From a checkpoint of a small transformer trained on Wikipedia.
Size: width 192, 3 heads of 64 (1 for keys and values), 3.59M parameters.
Architecture: rotary positions, untied embeddings, normalized queries and keys.
Training: a variant of Adam for these matrices, 255M tokens, 7786 steps.
MLP neurons of a small language model. Each row is named by its layer, matrix (gate and up: input weights; down: output weights) and neuron, and shows model dimensions 0-63. Each number is 50 + 10 x the weight over its row's rms, rounded and kept within 0 to 99. A neuron's up and down rows have the sign that makes its largest values positive.
After each neuron's rows, "fires after" lists the tokens most often just before its 100 highest values on Wikipedia text that the model never trained on. A number after a token or word is its count.

L3.gate160:58 27 48 56 63 54 44 39 44 48 46 56 32 29 42 64 42 60 50 33 61 55 37 44 45 32 67 47 69 41 36 46 41 55 24 37 61 60 38 45 62 51 46 72 67 52 61 45 58 46 57 51 61 58 42 51 41 52 62 53 54 62 43 50
L3.up160:44 48 59 47 71 52 53 59 59 52 31 36 63 62 24 61 78 35 54 55 44 72 51 61 55 64 55 59 58 57 76 42 48 49 61 47 60 54 71 71 55 70 50 54 38 42 48 45 42 50 52 41 61 54 59 48 62 40 59 48 67 36 48 47
L3.down160:65 46 30 42 43 57 58 53 52 50 78 38 59 45 54 48 43 59 36 44 58 56 48 37 40 35 44 53 54 44 52 56 47 40 60 59 48 44 34 50 47 57 35 50 40 50 66 48 54 72 44 61 57 46 41 67 54 65 59 38 45 39 58 40
fires after: "ver" 23, "ov" 18, "od" 15, "av" 8, " se" 6

L3.gate13:53 39 61 61 54 55 65 56 45 51 49 42 48 59 62 80 67 53 42 66 59 54 57 47 52 32 49 48 56 64 37 24 51 40 59 54 53 50 52 57 54 55 47 59 61 58 62 50 65 49 48 53 41 42 62 53 52 45 53 43 47 45 51 42
L3.up13:53 53 69 55 51 56 50 63 56 51 44 69 39 38 41 43 63 50 67 52 58 66 32 68 44 47 60 48 45 39 44 66 53 59 44 67 52 46 61 52 79 64 39 70 62 54 32 52 52 52 45 57 47 54 56 39 56 34 55 46 44 62 67 34
L3.down13:56 34 40 75 48 55 76 46 47 45 25 53 58 46 51 38 38 66 46 54 52 57 69 52 64 51 55 54 65 46 63 49 49 55 49 61 61 36 65 44 57 44 59 32 46 66 62 48 69 28 50 70 45 49 40 57 51 53 64 41 56 42 46 43
fires after: "am" 30, "ath" 13, "nd" 11, "um" 9, "or" 6, "om" 6

L5.gate185:51 50 56 53 45 44 54 18 49 56 52 47 36 55 54 62 58 66 50 69 34 11 48 48 22 45 59 41 43 32 50 57 39 48 58 71 58 50 49 59 56 63 37 52 42 48 49 44 54 46 40 42 41 65 57 58 39 55 65 50 48 56 55 54
L5.up185:53 39 49 77 47 63 56 55 37 51 47 55 40 34 52 58 68 56 60 49 46 45 43 42 46 55 48 37 58 57 64 50 39 56 54 78 53 57 39 70 49 50 36 61 56 46 39 46 46 53 50 50 56 61 57 48 49 48 70 61 58 34 49 25
L5.down185:53 57 54 51 46 39 47 58 44 60 69 45 59 51 46 45 53 62 44 31 73 30 51 39 48 48 45 42 34 36 42 39 61 59 53 66 32 42 45 39 65 42 63 63 50 48 51 48 63 50 60 58 49 70 52 46 56 44 53 57 49 62 58 31
fires after: " Ch" 16, " ad" 13, " d" 12, " D" 10, " ch" 7, " Ad" 5

L3.gate308:59 65 61 46 57 41 46 37 70 39 51 47 42 58 57 40 56 58 43 62 36 54 67 51 41 37 50 40 30 54 54 47 46 45 52 39 62 42 56 77 45 64 41 45 75 47 42 53 41 54 22 51 61 37 38 32 36 57 45 53 41 61 60 48
L3.up308:73 63 61 32 58 53 53 37 51 44 70 60 50 47 42 37 56 36 36 45 47 36 58 57 57 42 65 47 32 55 49 37 36 39 52 49 60 47 44 55 40 40 45 40 48 43 52 56 45 50 63 62 66 51 44 44 54 56 59 48 42 47 41 41
L3.down308:59 40 34 69 18 62 40 59 56 63 50 58 51 57 43 42 50 26 42 69 63 44 37 50 47 45 40 51 44 54 62 34 49 55 35 36 52 70 65 43 61 43 41 59 49 46 56 50 59 66 54 58 30 45 42 37 48 58 44 47 65 51 37 34
fires after: " B" 23, " b" 15, "ar" 6, "e" 6, "b" 5, " Br" 5

L3.gate366:40 50 46 60 55 41 61 45 43 29 42 31 32 60 56 65 51 52 53 44 60 61 44 34 55 61 54 56 62 26 46 46 46 41 66 55 53 43 47 56 69 69 60 50 71 34 39 50 65 36 36 60 39 44 44 58 63 59 61 58 70 46 68 50
L3.up366:48 35 56 61 57 42 46 48 45 63 52 54 47 48 65 43 48 48 54 43 69 38 43 37 49 55 55 29 35 59 44 57 43 62 59 76 44 55 62 55 69 39 50 53 64 47 49 39 51 37 60 59 48 52 42 54 59 50 36 56 65 54 64 48
L3.down366:53 61 47 39 46 61 54 55 56 64 49 47 67 60 45 13 46 42 39 67 59 30 49 52 42 40 42 43 49 62 51 73 46 31 35 54 59 60 70 49 61 56 45 33 42 42 54 57 37 66 60 39 68 46 40 43 55 67 51 55 39 44 54 57
fires after: "v" 39, "r" 8, " v" 7, "p" 6, "us" 5

L5.gate243:49 59 52 51 62 27 65 56 50 53 42 59 59 74 54 44 36 47 72 38 40 44 63 54 40 49 55 46 39 49 59 56 47 52 34 36 35 59 37 54 51 46 49 56 48 40 63 51 50 50 22 47 54 30 64 53 50 64 55 50 44 49 35 55
L5.up243:56 63 61 37 57 52 42 52 45 47 56 56 62 51 62 45 50 51 57 42 44 48 48 41 47 30 63 69 51 42 68 52 39 55 51 32 46 70 57 44 40 15 36 38 37 55 54 64 55 56 55 51 52 46 42 58 55 53 49 42 31 52 54 47
L5.down243:51 56 48 56 37 56 44 57 44 42 39 78 41 39 53 44 38 52 49 51 69 54 43 67 57 34 66 50 57 52 54 63 37 38 40 75 51 52 73 57 70 41 39 44 56 61 54 60 65 54 66 54 59 63 53 42 50 43 52 37 56 66 71 42
fires after: " b" 34, " B" 11, " G" 9, "b" 7

L5.gate13:47 40 65 57 64 46 46 48 51 51 43 46 44 64 50 55 46 46 45 55 58 56 45 55 51 55 55 37 59 54 48 64 30 46 63 68 56 59 62 47 64 58 55 73 62 58 60 38 42 63 60 55 38 39 61 64 37 60 45 45 48 53 40 42
L5.up13:60 42 53 34 74 51 64 55 42 45 48 58 46 60 29 73 40 54 37 43 52 44 29 58 43 62 57 48 45 56 44 64 45 55 43 45 42 39 51 43 65 64 58 60 54 60 34 63 49 73 39 48 52 64 53 62 57 66 39 45 47 41 46 43
L5.down13:46 54 58 37 39 58 54 67 42 49 29 37 45 59 68 47 44 60 58 61 39 66 71 55 56 53 57 45 49 59 55 41 42 66 50 68 39 43 52 50 34 69 53 57 55 39 61 39 56 32 45 45 58 52 32 40 46 47 51 45 50 52 58 48
fires after: "om" 11, " v" 10, " com" 9, "or" 8, "em" 7, "im" 6

L5.gate49:50 46 42 52 54 36 52 37 58 45 53 55 41 48 47 71 31 54 45 42 45 60 43 51 37 50 51 50 34 50 46 47 65 27 41 45 55 58 54 39 44 46 55 60 65 45 58 38 44 63 37 46 37 49 50 51 56 41 36 44 73 45 52 58
L5.up49:64 64 44 39 48 35 34 48 60 48 45 50 41 66 36 52 49 50 51 46 41 37 49 41 46 59 47 68 28 45 44 41 53 67 64 41 58 36 46 50 37 55 42 51 40 44 41 18 43 46 49 45 43 40 54 39 58 49 79 47 36 56 39 72
L5.down49:54 58 43 24 50 40 77 42 60 58 72 61 45 43 43 49 65 40 43 41 38 39 36 39 39 19 63 56 56 42 35 53 53 64 48 33 51 61 50 50 65 58 63 59 69 47 66 27 56 43 54 65 63 69 39 38 48 45 48 44 43 48 53 45
fires after: "le" 12, " wh" 11, "ar" 10, " e" 9, "in" 7, " For" 7

L3.gate342:56 49 65 50 40 62 56 53 61 68 60 37 49 60 45 48 50 54 46 43 61 60 48 43 55 51 48 51 48 58 42 63 48 58 50 28 52 43 48 43 39 59 56 40 59 55 54 56 68 49 29 47 56 34 68 31 50 68 58 44 40 56 35 46
L3.up342:47 48 38 51 44 32 47 47 63 57 66 50 51 58 56 55 41 62 46 40 36 42 58 72 62 41 41 45 63 59 57 54 63 59 44 39 49 41 55 48 56 68 37 31 61 49 46 35 32 28 44 54 52 47 38 38 34 41 68 41 42 53 40 56
L3.down342:51 62 40 51 68 45 58 66 49 41 58 43 32 29 36 52 43 45 49 49 51 43 60 44 51 43 41 64 46 38 56 62 60 41 39 51 57 38 39 51 57 39 42 54 42 55 54 64 45 62 45 57 59 62 58 41 43 59 40 40 64 49 54 42
fires after: " He" 13, "ro" 13, "al" 12, "g" 10, " he" 9

L3.gate235:47 39 55 35 55 37 29 37 45 58 52 42 42 55 40 67 45 61 48 39 43 35 41 58 34 47 58 53 46 37 66 56 59 46 42 40 67 35 56 47 60 60 57 77 52 59 54 55 39 45 59 46 50 66 53 50 48 45 54 63 29 59 39 53
L3.up235:49 57 62 72 60 55 52 53 54 55 68 56 41 67 49 66 43 45 53 49 54 46 58 74 35 34 51 54 39 45 62 43 55 65 61 60 47 53 48 44 50 55 48 61 56 36 65 59 44 62 53 47 50 51 39 51 55 43 42 66 59 41 50 31
L3.down235:42 47 42 58 47 38 49 40 56 58 69 48 55 55 56 40 49 30 52 24 36 44 41 54 46 39 61 39 53 64 42 26 51 67 62 62 44 54 36 43 72 53 41 44 48 49 56 27 48 56 51 50 49 46 54 52 58 44 56 42 53 45 68 43
fires after: "m" 23, "ear" 14, " ch" 8, " Ch" 8, "f" 7, "h" 5

L5.gate33:52 66 56 32 50 35 61 28 67 45 41 61 42 36 62 41 47 58 56 47 40 57 42 32 31 62 44 63 35 53 58 43 62 48 54 46 67 64 39 53 46 67 63 52 48 36 45 33 41 31 34 67 68 40 41 49 40 71 40 60 55 64 45 35
L5.up33:49 39 52 38 47 47 47 46 47 58 57 53 45 55 57 53 41 35 55 62 55 53 56 54 35 67 33 47 43 65 70 37 52 47 69 58 70 67 53 44 42 38 57 48 61 52 41 46 74 44 47 52 55 53 45 58 29 68 47 61 46 60 40 50
L5.down33:62 54 51 50 51 42 38 53 50 50 64 66 50 47 49 42 55 44 44 54 57 45 37 69 30 49 62 47 43 43 61 46 44 53 40 36 47 43 56 44 39 59 64 47 50 40 63 66 40 13 48 45 54 65 53 44 56 45 41 51 51 46 45 51
fires after: "b" 32, "l" 15, "r" 9, " Bl" 7, " g" 6, " b" 4

L5.gate166:64 30 46 48 27 57 46 65 38 62 39 38 53 53 58 50 55 47 69 41 46 20 43 38 54 48 58 60 42 42 48 61 42 48 69 63 42 51 48 46 44 71 54 46 57 52 57 53 57 42 59 61 60 51 45 35 33 46 60 45 52 42 42 61
L5.up166:64 49 34 44 48 55 49 54 49 45 48 58 58 48 42 41 34 54 51 45 51 42 44 49 41 62 41 47 53 40 38 44 62 25 64 63 59 35 65 53 24 43 63 62 35 69 45 44 55 72 44 55 52 53 49 60 34 69 62 52 58 44 33 66
L5.down166:59 35 35 57 42 41 64 53 37 46 50 59 38 57 59 66 57 54 49 46 48 48 48 40 43 70 44 35 56 40 45 55 42 65 39 57 27 49 58 53 58 58 52 46 58 56 51 63 40 51 46 46 57 49 49 58 46 46 55 54 49 42 48 68
fires after: " d" 27, " w" 16, "l" 9, " L" 8, " V" 7

L3.gate8:54 29 60 54 43 60 40 50 44 39 55 49 29 64 45 60 47 57 56 39 73 53 73 44 51 40 48 43 43 47 34 41 54 46 43 55 35 56 46 41 58 39 53 56 59 46 39 35 55 46 57 32 50 55 37 68 53 64 35 50 55 50 60 46
L3.up8:57 30 47 41 46 48 47 45 58 63 46 59 51 44 56 40 50 52 58 47 57 32 36 68 50 63 47 54 36 44 48 54 40 67 54 47 49 57 61 32 54 35 55 52 46 40 52 51 52 32 65 50 33 43 59 48 58 42 55 49 53 42 43 41
L3.down8:47 49 41 35 50 30 47 49 77 70 43 41 41 57 47 72 41 35 49 50 59 66 62 49 58 33 39 72 58 66 54 51 60 54 45 25 61 54 51 77 43 48 73 57 49 39 52 56 55 65 65 31 45 50 43 58 43 51 44 51 55 30 43 48
fires after: "l" 12, "us" 11, "p" 9, " Sh" 9, "es" 9, " M" 8

L3.gate252:63 28 50 59 56 54 54 62 50 67 46 39 56 52 56 54 58 44 54 26 23 41 54 50 44 43 58 58 51 25 41 36 53 57 52 47 53 39 32 64 34 32 42 57 63 61 50 47 49 47 55 48 57 60 40 65 43 64 57 50 46 50 40 46
L3.up252:52 42 36 65 68 61 57 45 44 65 47 52 57 46 43 52 47 44 43 56 43 41 51 43 52 54 41 66 42 57 53 42 32 39 53 68 54 54 57 35 55 52 66 47 58 71 37 47 39 48 65 48 53 65 41 56 51 50 54 45 59 47 53 73
L3.down252:55 35 44 55 63 49 53 58 46 41 27 58 65 47 49 36 40 38 41 42 51 72 69 63 50 61 39 45 49 42 54 49 64 37 45 53 36 58 61 44 45 45 46 41 45 48 34 50 54 43 43 52 30 51 45 39 43 47 51 49 53 58 50 75
fires after: " d" 24, " w" 18, "d" 11, " W" 11, " B" 8, " M" 4

L3.gate270:59 58 49 58 34 62 58 36 53 68 43 64 53 58 51 55 56 57 54 53 43 50 49 44 49 67 57 39 42 31 44 62 23 58 48 59 63 31 41 51 36 40 44 51 52 43 40 46 47 50 20 31 48 49 48 39 45 45 59 49 47 54 69 56
L3.up270:74 67 38 52 56 49 59 53 58 59 38 55 46 30 63 32 67 53 53 48 33 54 58 55 53 46 65 63 42 51 49 46 45 50 50 35 55 39 54 45 42 54 54 61 33 54 39 46 54 48 54 45 34 51 31 45 39 44 39 59 47 46 30 52
L3.down270:53 56 40 57 43 63 61 58 46 50 45 72 60 24 67 35 65 44 47 44 58 45 53 40 62 42 56 36 41 54 65 59 27 47 47 48 55 46 51 54 39 60 51 50 62 53 54 41 57 50 58 33 44 57 48 56 44 37 63 59 53 55 36 37
fires after: " (" 18, " b" 12, " e" 9, " B" 7, " res" 6, " ex" 6